Part of a small language model's weights.
Size: width 192, 2 heads of 96.
Architecture: rotary positions, biases, untied embeddings, attention and MLP in parallel.
Training: a variant of Muon for these matrices, 3940 steps.
MLP neurons of a small language model. Each row is named by its layer, matrix (up: input weights) and neuron, and shows model dimensions 0-63. Each number is 128 + 32 x the weight over its row's rms, rounded and kept within 0 to 255.
Before each neuron's rows, "fires on" lists the tokens most often at its 100 highest values on Wikipedia text that the model never trained on.

fires on: "n", "or", "m", "im", "ir"
L5.up75 [ 87 136 101 126 114 125  94  50 107 136 123 139  92 176  87 165  70  98 124 141 116 143 127 109 109 136 103 171 168 167 112 108 157 120 128 123 113 121 116 125 107  80 115 185 111 203 137 118 119 152 113 147 121 147 123 126 128  87 129 196  69 135 145 125]

fires on: "ld", "al", "ill", "el", "7"
L8.up380 [127 131 118  59 165 127 114 141 102 162 184 103 156  64 155 188  78 127 126 138 160 137 162 149 154 136 118 126 155  91  64 133 149 115 160 125  81 153 113 152  95 123 153 107 142  96 133 126 143 131 182 182 110 131  79 165 109 118 179 185 142 144 148 148]

fires on: "s", "er", "le", "h", "y", "t"
L7.up224 [142 208 123 123 155 162 105 150 122 125 183 192 150 186 154 113 139 113 139  84  52  87  76  93  75  52  98  72 117 141 132 160 133 136 108 134 140 124 128  81 141 119 145  90 136  89 141 109  82 160 127  87 108 115  75 142 138 126 145 135 125 173 143 111]

fires on: "th", "f", "e", "ent", "s", "ric"
L7.up210 [ 96 138 103  68 106  95 138 144 200 113 131 145 143 171 135 168 145 102 105 146  91 122 152 146 116 151  72 151 108 120 145 178 150 125 106  60 105 192 132 135 132 153 116 108 110 157  77 134 123  82 144 152 115  70 155  94 194  78 169 143 135  72 123 132]

fires on: "R", "N", "S", "L", "C", "V"
L7.up161 [109 101 131 143  94 128 125 124 114 145  96 100 118 127 134 168 156  88 101 189 154 107 113 114  60 116 137  94 150 153 124 135 172 133 133 162 137 129 156 123 120 168 129 119 104 149 141  97 115 158 136 123 106 110 212 114  84 123 121 141 110 125 153 108]

fires on: "th", "is", "st", "em", "us", "s"
L7.up190 [106 164 119 126 170 122 124  88  93 153 161  99 136 134 122 107 145 136 127 102 122 148 173 154 138  86 126 185 117 121 150  92 102 183  93 158 179 138 125 128 114 156  74  36 153 137  96 181 131 130 118 153 169 122 140  80 142 136  60  48 160 140 140 206]

fires on: "w", "t", "p", ")", "s"
L8.up336 [120 178 129 110 126 122  90  71  75  96  84 165 118 190 114 114 121 145  99 106  98 150 175 118  64 162 103  77 103  74 144 132 141 128  66  93 166 153 127 113  99 132  66 164 130 158  89 189 173 153  81  97 135  42  63 128 169  89  74 153  85  73 128 161]

fires on: "or", "oun", "u", "n", " wh"
L8.up312 [132 131 184 109 195  65 108  73 102 131 171 153  80 140 140 124 129 104 141 167 159 161 126 125 168 133 154 158  92 203 154 101 118 124 119  86 160 117  78  94 104 157 157 113 146 150 118 172 164 162 158 179 152  97 134 122 133  84  88 148  78 151 107 103]

fires on: "th", "n", "ac", "ag", " ", " th"
L7.up335 [112 189 146 123 117 114 160 151 147 137 105 128 130 134 104 149 139 141 139 138 140 130  83 135 115 159 163 103 126 157 101 109  73  97 160 157 112 190  89 127  79 111 116 125 159 155 122 149  52 131  93 151 172 139 200 194 138  52 168 131 208 108  99 123]

fires on: "s", "w", "n", "h", "1", "l"
L8.up371 [ 89 177 178 139 153 103 102  98 128 148 108  82 156 139  96 123 105 141 227 142 114 172  85 143 130 103 113 138  75  82 118 126  96 186  93 104 159 183 179 113 109 174 112 155  92 140 107 153 133 159 119 196 117 118 119 141 119 115 161 134 116  99 164 192]

fires on: "it", "ig", "ct", "uc", "ect", "c"
L8.up173 [101 112 120 101 122  83 133  98 145  87  50 123 120 160 181 134  46 127  93 118 109 131 156 127  55 152  69 164 102  47 136 179 168 144  68  98 124 156 116  93 142  93 189 120 143  95 164 161 100 102 107 125 113 195 108 115 136 158 173 109 144 137 183 183]

fires on: "e", "h", "it", "is", "or", "z"
L7.up160 [ 81 121 116  63 150  81 120  96 110 165 127 207 157 111 100 127 141  49 115 174 121 181 113  83  89 119 164 132 110 132  93 152 174 124 196  99 119  92 138 118 147 125 140 158 100 130 110 162 108 104  95  64 104  91 171 125  95 143 156 153 113 115 139 148]

fires on: "y", "ed", "es", "L", "A"
L8.up240 [104 121  43  75 148 150  91 137  72 143 161 101 130 127 167 169  93 178  76 144 118 171 158 124 157 175 106 146  98 174 105 105 117 179 121 107 157 112 149 137 148 173  96  55 141 192 115 121 147  82  70 130 125 132 141 104 119 141 131 103 191 115 149 109]

fires on: "i", "im", "p", "es", "rom"
L8.up0 [148 108 137 131  75  89  96 145 142 160  95 108 108 119  79 127 132 110 115  60 208 133 183 121 125 123 192 134 159 145 162  74 125 144 202  77 163 127 120 101 100 174 185  99 109 158 127  84 154  77 111 113 144  96 128  69 133 165 181 148 120  61 121 122]

fires on: "ag", ":", " |", "ing"
L5.up369 [ 82  88 171 194 133 168  81 113 152 132  50 112 173 126 111 147 129 103  99 157 113 133  84 167  93 166 131 125 127 108 131 102 109  90 151 128  81 183 164 173 116 142 124 140  87 156 169 148  80 130 126 139 167  85 144 128 181 217  79 109 157 162 124 121]

fires on: "l", "h", "'", "e"
L7.up261 [123 140 101  71 151 139 114 133 108 128 103 154 145 149 135 121 142 107  85 148 108  77 128 118 108  67 164  91  98 126 189  89 156 128 164 127  86 175 148 134 173 138 115 151 147 199 110 115 119 106 129 101 130 131  76 146  91 111 181 122 162  88 129 186]

fires on: "u", " a", "v", "a"
L8.up287 [131 128 123 194 193 118  90 102  93 114 124 108 137 128 136  87 153 166 106  86 155 138 153 146 128 225 130 116 136 103  35 131 126 134 113 137 168  83  92 134 120 185 118 137  96 122  97 120 123 120 103 107 176 146 115 139 114 115 116  67 130 109 145 155]

fires on: "ar", "ed", "ers", "es", "er", "ard"
L8.up23 [110 113  83 159 121 158  93 119 127 187 152 164 156 179 134 144 136 110 141 119 134 144 142 153 138 107 128 151 126 123  80 117 189 158 132 113 157 141 109 200 142  97 140 129 110 125 140 110 122  87 101  98 137 110 103 146 159 174 191 103  47 146 138  93]

fires on: "al", "all", " pl", "5"
L7.up77 [126 196 120 107 171 146 116 172 117  84 119  83 100  48 157  67 106  78  51 122 102 168 151 108 118 157 141 139 131 105  99 144 137 134 145 130 111 141 154 164 107 118 152 100 181 127 152 142 145 127 117 140  74 132  46 177 143 134 182 109 141 132 109  93]

fires on: "ic", "d", "ed", " as"
L5.up98 [117 126 114 107 157  98 110 179 190 159 195 123 170 117 147 113 175 103 112 173 130 109 134 116  85 131  95 180 114 155 138 139 131 158 107 161 116  91  99 134 108  87 148 111 146 123 116  52  92 131 150 208  96  94 120 103 203 160  95 137 110 139 129 148]

fires on: "g", "a", " m", "ag"
L7.up382 [191 118 137  93 139 185 112 129 144 117 106 187 138 106 138  92 143 149 168 128 130 170 138  85 138  63  95 120 109 128 103 189 176 136 105 153 161  95 139  79 176 132 149 117  80 168  69 153 136 123 105 136  62 127 137  80 109 171  99 108 120 135 110 168]

fires on: "e", "ing", "er", "ay"
L8.up150 [ 52 122  90 123 150 159 118  97 151 135 138 184 191 121 130 159 190 155  97 202 106 117 161 155 111 147 130  96 113  99 114 123 195  89 132  41 116 102  73 155 104  89 178 159 145 158 133 156 106 131 113  91 182 124 168 129  77 105 165 137 149 143 118  79]

fires on: "ver", "ic", "ce", "or", "ur"
L5.up195 [132 155 146  91 119 139 141  57 213 105 130 141 142  71  75 163  99 117 111 148  92 119 139 147 127 121 109  99  95 115 131 152 155 107 151 107 123 108 163 107  87 151 149 150 113 142 177 144 119  89 128 112 163 137 101 143 113 114 209 142 103  73  64 135]

fires on: "ent", "ated", "ing", "her", "ed", "d"
L5.up269 [137 107 185 133  96 126 141 121 123  95  74  84 125  79 164 112 141 101 139 133 143 146 112 135 120 122 171 147 150 127 113 147 145 146 138 163 128  97 189  90 111 168 106 149  90 150 176  69 117 123  71 146  93 124  69 104 134  94 100 108  70 113 153 152]

fires on: "ri", "ast", "ra", "et", "n", "le"
L6.up22 [124 155  93 180 147  67  87 123 144 118 171 108  96 144 136  99 176 131 133 119 150 188 139 136 144 105  97 142 102  58 153 182 130  52 140 134 159  79 115 151 105 164 113  93 158  79 197 119 157  86 119 115 134 123  94  78 137 115 111 179 127 107 182  96]

fires on: "m", "th", "id", "n", "um"
L7.up310 [155 132  98 119 102  94 205 102 156 148 110  74 150 158 152 136 116 130 112 147 153  84 126 153 124 124 171  98 180 153 139 125  93 118 145 168 103  66  89 158 137 143 142 138 113 111 145 133  63  83 101 172 114 150  97 121  94 164  82  98 152 168  97 116]

fires on: "um", "on", "es", "ue", "u"
L7.up283 [130 125  90 160 151 147  90 180 115 119 156  62 125 120 161 126 135  98 136 131 150  86 199 123 180 119 152 109 116 158  79 134  65  82 126 185 102  89  53 173 136 157 133 144  98 177  83 129 155 123 138 102  87 105 166 142 161 172  89 133 103 108 153 130]

fires on: "ag", "p", "it", "e", "id", "om"
L5.up214 [107 170  92 171  98 100 154 202 128 134  73 153 158 168  97  98  99  99 136 130 154 121 101 140  63 128  53 195 174 107 108 135 124 138 124  67 138 107 129 196 141 112 110  97 175 132 138 105 167  89 134 144 155 126 139 109 127  94 126 141 108 198 101 153]

fires on: "al", "e", "m", "as", "a"
L8.up382 [ 81 170  81 112 160 167  94 147 169 112 177 126 155  79 172 130 145 167 132 129 153 111 205  89 106 154  77 130 115 103 197 127 113 169 119 129 145 124  93  60  64  91 144 108 119  98  86 150 153  88 141 122 156 137 149 166  84  90 151 181 103 105 127 149]

fires on: "m", "ig", "y", "qu", "im"
L7.up375 [ 68  95 130 123 108 131 131 138 143 126  86  60 189 148  75 128 125 165 121 113 119 118 105 132 177 119 130 173 205 177 136 133  92  91 111  87 150 165 104  78  95  99 164 173 149  51 100 123 136 163 154 145 106 158 114 101 128 187 133  79 105 117 160 107]

fires on: "M", "S", "V", "th", "K"
L6.up13 [194  67 113 116 130  52 148 119  59 150 102 114 100 130 134 145 146 111 135 131 108 157 164 120 142 120 134 103 139 180  91  99 182  91 113 194 140  77  76 119 104 122 156 131  89 198  90 112 172 163 120  90 102  99 143 111 149 155 140 154 149 121 159 143]

fires on: "ur", "ce", "ep", "t", " –"
L8.up334 [ 85 157  29 143 124 126 184  77 148 128 128  96 157 146  34 211 105 103 132 116 153  91 137 100  96 100 142 130  29 104 141  94 155 171 179 105 134 155 147 131 192  76 170  68  36 160 150 150  86 118 116 135 159 137 110 107 128 168 120 137 129 117 125 127]

fires on: "ic", "p", "i", "ill"
L8.up124 [150 159  85 182 154 145 175 180 132 130 150 140  64 107  84  85 110 112  85 150 108 165 149 156 134  85 165 128 134 163 135 113 111 104 150  81 128 132 134 144  93 143 159 101 148 151 143 103 142 140 142 172  85 134 145  81 168 156 154 126 160 141 136 119]

fires on: "w", "u", "c", "o", "h", "en"
L6.up210 [135  82 127  88 129 143 169  71 128 129 141 118 171 163 116 118 100 142 111 202 150 129 107 111  96 159 130 153 184 133 111 123 123 129 157 162  44 107 117 108 149 137  96  80 116 131 161  83 143 140 161 101 112  95  67 163 160 165 125 146 139  47 149  86]

fires on: "k", "S", "y", "it", "re", "h"
L6.up148 [ 86  93 124 112 115 185 121 147 124  94  82 101 161 135  70 137 200 160 138 205 157 105  98 137 130 128 135  79 136 195 113 127 161 104 148 172 160 122  62 127  86 158 172 104 148 150 135 118 162 130 191 151 149 114 133  91 107 123 142 118 112 168 178 162]

fires on: "ge", "th", "e", " ", "st"
L5.up37 [140 146 133 126 115 106  98  99 140 146 110  98 138 171 122 143 164 158 124  90 101 117  51  76  31 104 157  79  92 145 100 115  73 193 147 139  67 126  72 121 134 201 136 103  88 115 136  76  92 138 150 125 170  45 171 156 189 124 143 127 161 134  95 166]

fires on: "e", "y", "art"
L5.up175 [132 164 142 130 140  99 127 123 165 171  76 118 124 131  82  97 147 129  92 146 119 113 180 133 107 175  65 154 173  34 137 156 163 136 132 109 127  79 150  93 148 149  75 145 130 141 144 111 125 154 105 107 139 107 182  82  75 154 143 118  77  92 166 121]

fires on: ")", "er", ".", "\""
L7.up359 [ 80 148  96  81  88 133  76 100  99 181 131 171 132  86 120 188 119 185 128 114  88 111 179 115 161 136 149  92 140 117 156 164 117 139 143 108 166 134 100  99 196  93 129 129 135 159 127 143 104 136 172 116 109 102 132 115 100 109 144 159 144 140 118 146]

fires on: "or", "ou", "el", "w", "s", "om"
L7.up0 [128 211 157 131 108  85 152 133  91 112 185 143 155  96 121 151 147  72 160 143 177  68  83  76  46 153  90 104 190 133 108 130  88  86 156  98 209 100 114 124 126 113 103 148  91 125 133 118 159 151 166 105  99 138 130 127 175 122 158  97 114 189 121  75]

fires on: "o", "iv", "5", "ol"
L7.up265 [122 115 126 155  97  83 132 126 134 126 128 194 100 114  71  98 165 167 136 194  97  69 149 185 164 147 140 208 157 138 156 103 154 123 150 126 150  43 126 150 100 125 129  83 205 113 116 115 101 134  87 107 125 115 123  96  95 126 150 136 154 106 127 110]

fires on: "t", "e"
L6.up125 [116  99 165 102  92 127 145 153 168 126 128  79 110 135 197 154  89  82 128  97  56 103  71 156 144 160 106 121 146 111 141 188 134 123 127  85 131 144 162  62 120 118 129 181 115 127 129  83  62 199 105 174 175 172 169 109 140 131 102 118 107 115 157 105]

fires on: "k", " m", "m", "id", "c"
L7.up247 [189 128 131 143 114  79 146 117 113 164 164 129 154 190 152 103 112 114 154  86 159 120 104  94  72 166 124 120 161 172 131 135 123  74 143  94 178 116  87 169 133 108 185 192 130 138 126 154  97 140 122  93  94 128 123 116  79 171  77 109 173 223 112 163]

fires on: ".", "ar", "ut", "ap", "th"
L5.up374 [114  88 151 106 110 112 118 123 117 150 105 150 128 135 191  86 137 125 156 165 117  87 106 104 123 160 119 129 131 179 100  84 168 104 106 114 169  88 123  95  69 186 151 105  97 113 145 139  72 100 125 128 168 169 119 140 158 160 148  67 160  89  81 128]

fires on: "v", "ent", "ed", "1", "qu", "ct"
L8.up147 [128 118 118 124  70 116  73  90 172 130  57 131 129 136 123 127 111  79  95 126 150 121  93 124 146 131  95 137 120 104 150 147 203 116 119 139 132 158 168 173 122 133 196 114 131 111 176  58 146 168 103 176 145  81  96 175 174  57 117 119  86 105  69 125]

fires on: "ed", "p", "qu", "ated", "id"
L5.up287 [111 103 126 156 105 191 100 120 177  94 170  82 126 153 111 125 106 106 123  75 110 144 119  87 129 195 112  89 110 118 149  73 123 114  98  81 147 164 148 202 167 131 141 132 153 133  97 176 152 131 122 134 103  78 167 137 159 161 185 147 133 134  98 126]

fires on: "r", "al", "2", "el", "ol", "0"
L6.up257 [105  97 104 136 182  85 145 174 159 181 127 133 139 138  94 158  96 123  91  87 192 138 158 121 112 112 157 152  84  97 124 147 155 158 134  81 162 145 119 121 149 117 104  85 104  99 103 110 156 183 126 202 107 132 145 130 164 134 194 154 166 164 149 118]

fires on: "ary", "es", "ue", "ad", "y"
L6.up208 [119  81  54 115  98 113 138 118 104 124 122  93 102 155 166 105  87 125  37 119 126 150  57 157 100 128 159 122 137 109 155  78  73 137 120 174 143 178 102 125 125 106  63 116 175 116 145 160 125 100 110 145  81 164 135 139 118 115 169 130 163 124  77 173]

fires on: "ed", ";", "n", "ated", "ic"
L5.up378 [ 66  72 108 108  67 116  76 154  98 149 170 108 135 163 145 168 139 118  99 157 141 145 180 142  95 128  85 168 195 192 174 140  74 175 121 111 155 128 109 179 121 134  90 100 136 106 189 134 112 137  49 147 149 123  68 131 153 108 154 174  98  77 125 172]

fires on: "al", "ed", "gh", "ar", "id", "in"
L5.up240 [118 151 105 142 108 125 116 136 147 138 155 104 112 182 168 131 127 126 120 200 121 122 150 119 135 115 104 162 126 142  85 104 136 143  80  81 129 122 122 140 104 132 138 161 134  84 172  75 182 144 104 152 173  43 107 168 157 129 115  83 173 141 141 116]

fires on: "y", "ab", "d", "h", " s"
L8.up367 [143 135 158  60 119 148 141 151 134 113 171 135 117 125  69 126 173 189  35 129 140 148 140  80 134 148  92  95 114 184 140 157 123 151 141 182 158 140 111  94 150 175 125 160 174 157 115 103 151  76 104 136 112  87  53  85  55  95 161 129 116  70 192 126]

fires on: "s", "e", "b", "od", " s"
L8.up85 [143 126  80 138 162 190  85 166  86 177 171 136 119 115 113  76 123 138 195 132 123 172 170 120  93 155 158  82 139 148 151 112 154 147  91 158 149 108 201 144 112 132 140 129 128 101  89 133 118  86 207 112 151  87 123 132 120 160 116 109 140 200 133 155]

fires on: "y", "em", "es"
L6.up54 [125 127 111  91  79 155 151 170 181 174  91 136 115 114 123  63  82 110 115 163 133 100 140 142 137 135 147 108 162 115 195 116  65  68 150  84 151 131  59 170 105 168 158 120 114  92  59 129 147 128 127 141 127 143  80 129 156 164  72  70 153 120 168 125]

fires on: "=", " |", "r", "h", "D", "ag"
L8.up169 [108 115 108 133 133 123  99 155 126 140  67  78 171 158 155 141 106 103 161 127 100 128 159 135 112 166  87 150 186 132 126  87 115 129 175 152  37 118 122 151 158  82  34 135 116 139 118 116 117 175  72  91 100 187 159  78 162 112 114 125 132 115 192 116]

fires on: " |", "t", "d", "f", "n", ":"
L7.up324 [144 184 110 108 109 175  75  92 165 178 115  83 131 162 161 117  87 168 139  46  79  61 158 135  86  83 134 115 129 155 153 112  74 124 117 159  81  80 190 117 147 105  61 135 149 139 162 170 114 117 145 140 119 127 158 127 103 129  84 138 137  90 141 184]

fires on: "-", " w", " d", "ong"
L8.up353 [133 161  93  91 138 105 156 152 111 136  81 163 122 161 102 118 137 110  67 138 151 191  36 127 171  81 110  96 134  84 123 111 167 155 149 127 129  81  65 115 132 110 146 193 141  84 116 185 130 151 171  30 130 154  95 152 157  66 135 148 139  89 174  94]

fires on: "u", "e", "m", "qu", "v"
L6.up149 [107 133 125 105 141 200 178 149 162 141 170 207 143 130  96  69  91 130 122 122 142 136 148 134 145 144 104  93 140 111 166 163 138 152 149 113  74 139  80 131  85 107 148 153 132 113 131 163 143 123  92 124 131  79 147 152 185 168  92 126 113 108 102 142]

fires on: "er", "or", "u", "ell", "e"
L8.up278 [ 88 131 145 106 151  87 142 116  82 152 176 160 137 140 143 170  81 138 154  84 112 163 166 164 143 110 191 150 111 162 124  92 155 162 141 121 118 104 152 138 128 100  80 162 115 195 112 144 163 138 209 124 204 105  83 123 136 100 124 117  82 153 135 133]

fires on: "ou", "igh", "ur", " re", "and"
L8.up26 [ 85  65 126 114 169  98 185 163 178 139 148 119 122 138  71 118 113  44 154  93 158 162 156 152 122 141 125 110 103 149  95  93 159 159 165 113 136 117 170 114 128  81  94 137 119  74 164 136  87 147 100 127 107 172  99 173 127 138  83 105 118 161 179 138]

fires on: "st", "t", "ent", "f", "o", "at"
L8.up340 [ 89 137 114  95  62 153  67 162  72 153 166 102  99 111 177 131 154 135 109 139  92  94 131 156 119 111  84  95 123 166 125 157 111 123 170 144 117  84 162 139 108 130 113 140  82 104 116 185 185 155 144 118 137 111 184 147 165 120 163  96 109 100  93 107]

fires on: "v", "at", "et", "ing", "if", "it"
L8.up262 [ 62 121 130 159 166 115 121 126 147 108 109  82 149  84 156 196  83 178 110 197 101 158  99 101 136  85  86 135 106 152 198 114 130 196 104 109  97 132 143 128 174 116 127 170 165 118  88 157 140 131 118 135  58 117 179 127 141 173  79 160 118 134 144 110]

fires on: "ate", ":", " is", "ation"
L5.up327 [127 103 101 229 162 140 116 145 133 179  72  77 138  92 135 128 114 144 141 147 137 101 129 129  96 201 175 136 158  97 119 156  94 131 107  94 107 117 150 136 156 177 154 139  95 127  89 115 101 139 154 119  96 173  99  73  76 204 139 141 102 142  85 143]

fires on: "le", "at", "d", "ra", " a", "t"
L8.up283 [151 126  72 123 120 113 125 108 145 124 102  95 140 144 155 120 136 135 184 111 195 176 154 186 113  75  65 140 106  76  57 176 135 105  95 105  70 150 149  96 212 171 148 127 116  88 157 143 112 168 149 134 136 159 143 115 118 108 129 153 108 199 137  79]

fires on: "or", "oc", "as", "j", "v", " as"
L8.up63 [146 176 179 104 142 162  88 108 161  97 107  93 126  86 157 183 138 158 160 119 136 118 159  74 128 110 112 114 176 164 113 158 170 136 118 129 141 146  96 120 122 109 111 150  96 123  82 110  77 117 150  95 109 174 144 176 136  73 126 115 124 130 141 109]

fires on: "ec", "=", "f", ":", "\n"
L5.up221 [158  83 131 150  65 167 146 140 112 106 126 142  98 155  47 109 159 174 186 132 149 118 140 138 145  97  81 128 115 116 185  64 119 134 157 151 159 106 156 131  98 136  84 154 118 123 117 192 107  87 132 137 122 132 142 124 175 141 124 155 148  80 113 173]

fires on: "o", "ig", "r", "c", " r"
L8.up341 [116 154 183 113 120 107 138  86 168 146  76 163 214  81 116 163  84 113 112 130 107 113 132 123 130 107  80 178 152  77 178 146 133 106 148 139 105 163 153 150 109  98  92 169  92 173 115 153  93 162  60  99 160 108 105  88 191 113 131 138 112  98 178 165]

fires on: " 3", "3", "h", "em", "re", "if"
L6.up23 [187 139  99 136 129 123 119 128 147 100  94 105 125 129 122 122 156 142 141 118  80  97 131 117 118 151 110 166 187 108 162 116 136 136 190 136 100  81 127 143 145 202 169 129 123  80 109 156  69 199 181 102 137 126 104  73 154  70 192 105 171 124 148 158]

fires on: "e", "p", "a", " al"
L6.up5 [142 104  87 119  85  59 109 125 124 144 137 169 181 116 151 169 180 132 108 103 124 136  80 125 167 145 125 154 134 108 113 157 134  80 164 153 149 116 168  90 106 129 128 193 117 130 139 113 111 134 109 140 142 126 157 176 183  99 163  88 116 118 166 133]

fires on: "ar", "om", "ation", "al", "or", "am"
L6.up57 [108  92  92  51 171 150 133 129 140 110 120  92 130 114 150 172 145 131 165 142  96  93 164 112 135  91 159 168 140  52 147 128 145 121 110 102 101 157  77 142 160 107 199 127  80 135 143  37 155  81 119 162 157 153 127 145 179 145 141 124 125 163 104 150]

fires on: "id", "s", "t", "od", "gh", "ter"
L5.up38 [141 182 123 153  68  80 137 140 155 128 123 123 160 166  90  67  98 136 112 127  84 137 126 135  80  56 136 126 102 199 131 153 166 169 158  99 141 131  92  82 118 137 126  35 125 108  99 106 112  77  86 131 119 131 141 103 141 159 120 152 101 111  37 122]

fires on: "r", "e"
L7.up346 [155  99  90 132  98 154 190 145 161 129 119  99 185 136  98 140 134 119  98 128 125 101 110 120 129 158  48 186 143 119  71 187 158 151 103 103 149 110 136 146 174 164 128 120 100 193  81 169 125 130  84  80 176 151 123 169 167 150  92 101 157 141  99  94]

fires on: "h", "b", "w", "g", "ot", "ric"
L8.up331 [115 198 123 161 145 174 138  79 121 100 132 131  76 103 124 121 172  92 143  92 178 130  82 130 158 147  83  48 109 148 128 139 104  87 141 130  76 130 135 161 117 113 127 137 122 129 168 135 152 111  70 122 102 134 103 156 131 135 175 151  91 136 125 153]

fires on: "w", "ong", " p", "al", "ot"
L8.up187 [ 86  69  88  59 103  87 128 124 156 123 157 105 121 115 191 102  86 110 137 156 130 144 148 141 177  90  91 131 166 119 141 161 142 168 172 133 114 142 168 197 133 124  71 130 102 109 162  86 136 131 152 179 136 138 153 120 121 162  89  59 110 142  85 101]

fires on: "s", "re", "is", "on", "il", "ir"
L7.up73 [124 149 127  68  94 129 187  88 176 136 116 163 167  67 105 129 132  61 112 107 100  67 130 159 118 112  55 153 141 131 157 128  79 138 145 124 186 178 112 148 131 102 128 171  93 153 177 158 128 136 149 134 134  99 126 114  95 111 111 140 115 169 185 189]

fires on: "ur", "b", "ub", "c", "u", "p"
L7.up270 [ 84 129 127 138 142 109 132 147 110 176 172 131 117 151  67 132 127 140 175 185 133 178 204  80 104 163 127 100 104 173 135 158 129 162 134 186 134 118 134 155 117 113  80  82 141  98 154  40 129 107 138 143 131 143 128 161 238 180 114 158 138  79 122 108]

fires on: "t", "as", "ard", "en", "k"
L5.up298 [138 132  78 137 151 140  94 150  98 144 107 153 100  64 167 130 168 171 119 112 124 139 130 107 150 105 141 115 148 125 136 103  85 103  95 134 143 128 149 143 156 122  77 152 174 121 139 144 107 162 113 188 113 110 170 178 104  87 113 143 144 108 101 126]

fires on: "ad", "y", "h", "ar", "i", "o"
L5.up355 [128  98  92 104 134 161 114 150 115  94 135  85  74 149 160 149 139  99 126 171 124  95 147 113 119  95 123  76 138 159 130 111 124 168 114  96 106  83 126 152 154 144  97 118 194  79  92 186 133 123 175 144 127 112  43 168 111 130  85  94 149 151 120 117]

fires on: "e", "ig", " 5", "5", "m", "em"
L5.up328 [ 95 160 104 178 126 155 213 167 199 144  99 115 109 146  88 174 107  79 133 128 121 129 155 110  75  59 107 148 181  91 155 131 102  98 105 111 133 170 106 195 194  97 134 151 156 135 157 165 119 150 105  77 124  85 133  89 127 168 138 162 101 151 148  69]

fires on: " for", "at", "c", "ed", "qu", ":"
L5.up22 [147 109  59 132 121 152 145 128 110 170 125 170 125 117 104 142  77  88 175 165 152 192 125 123 137 178 119  80  88 102 125 140 151 175 196 108 109  71 141 204 198 147 114 169 117 172 126 144 114 154  71 199 122  89  97  94 150 152 100 152 122  93  66 154]

fires on: " |", "on", "in", "ic", "il", "od"
L8.up310 [124 154 121 108  71 176 129 113 142 119 110 110 153 131 104 117 103 120 153 122  81  74 183 179 155 108 104 114  84 148 118 119 105 125 176 192 112  86 109 188 105 111  82 153 141 139 183 125 132 104  64 143 111 115 121 146 175  93 116 213 133 168 114 181]

fires on: "o", "s", "re", "ers", "he"
L8.up183 [ 75  98 133  69 113 124 164 116 196  91 128 163 146 117 118 172 167 128 118 101 166 206 185 117 134 120 151 177  97 229 108 145 122 107 124  43 196 201 117 121 163 127  76 192 112 150 123 144 153 155  79 142 115 104 138 147  87  95 142  81 137 124 147 172]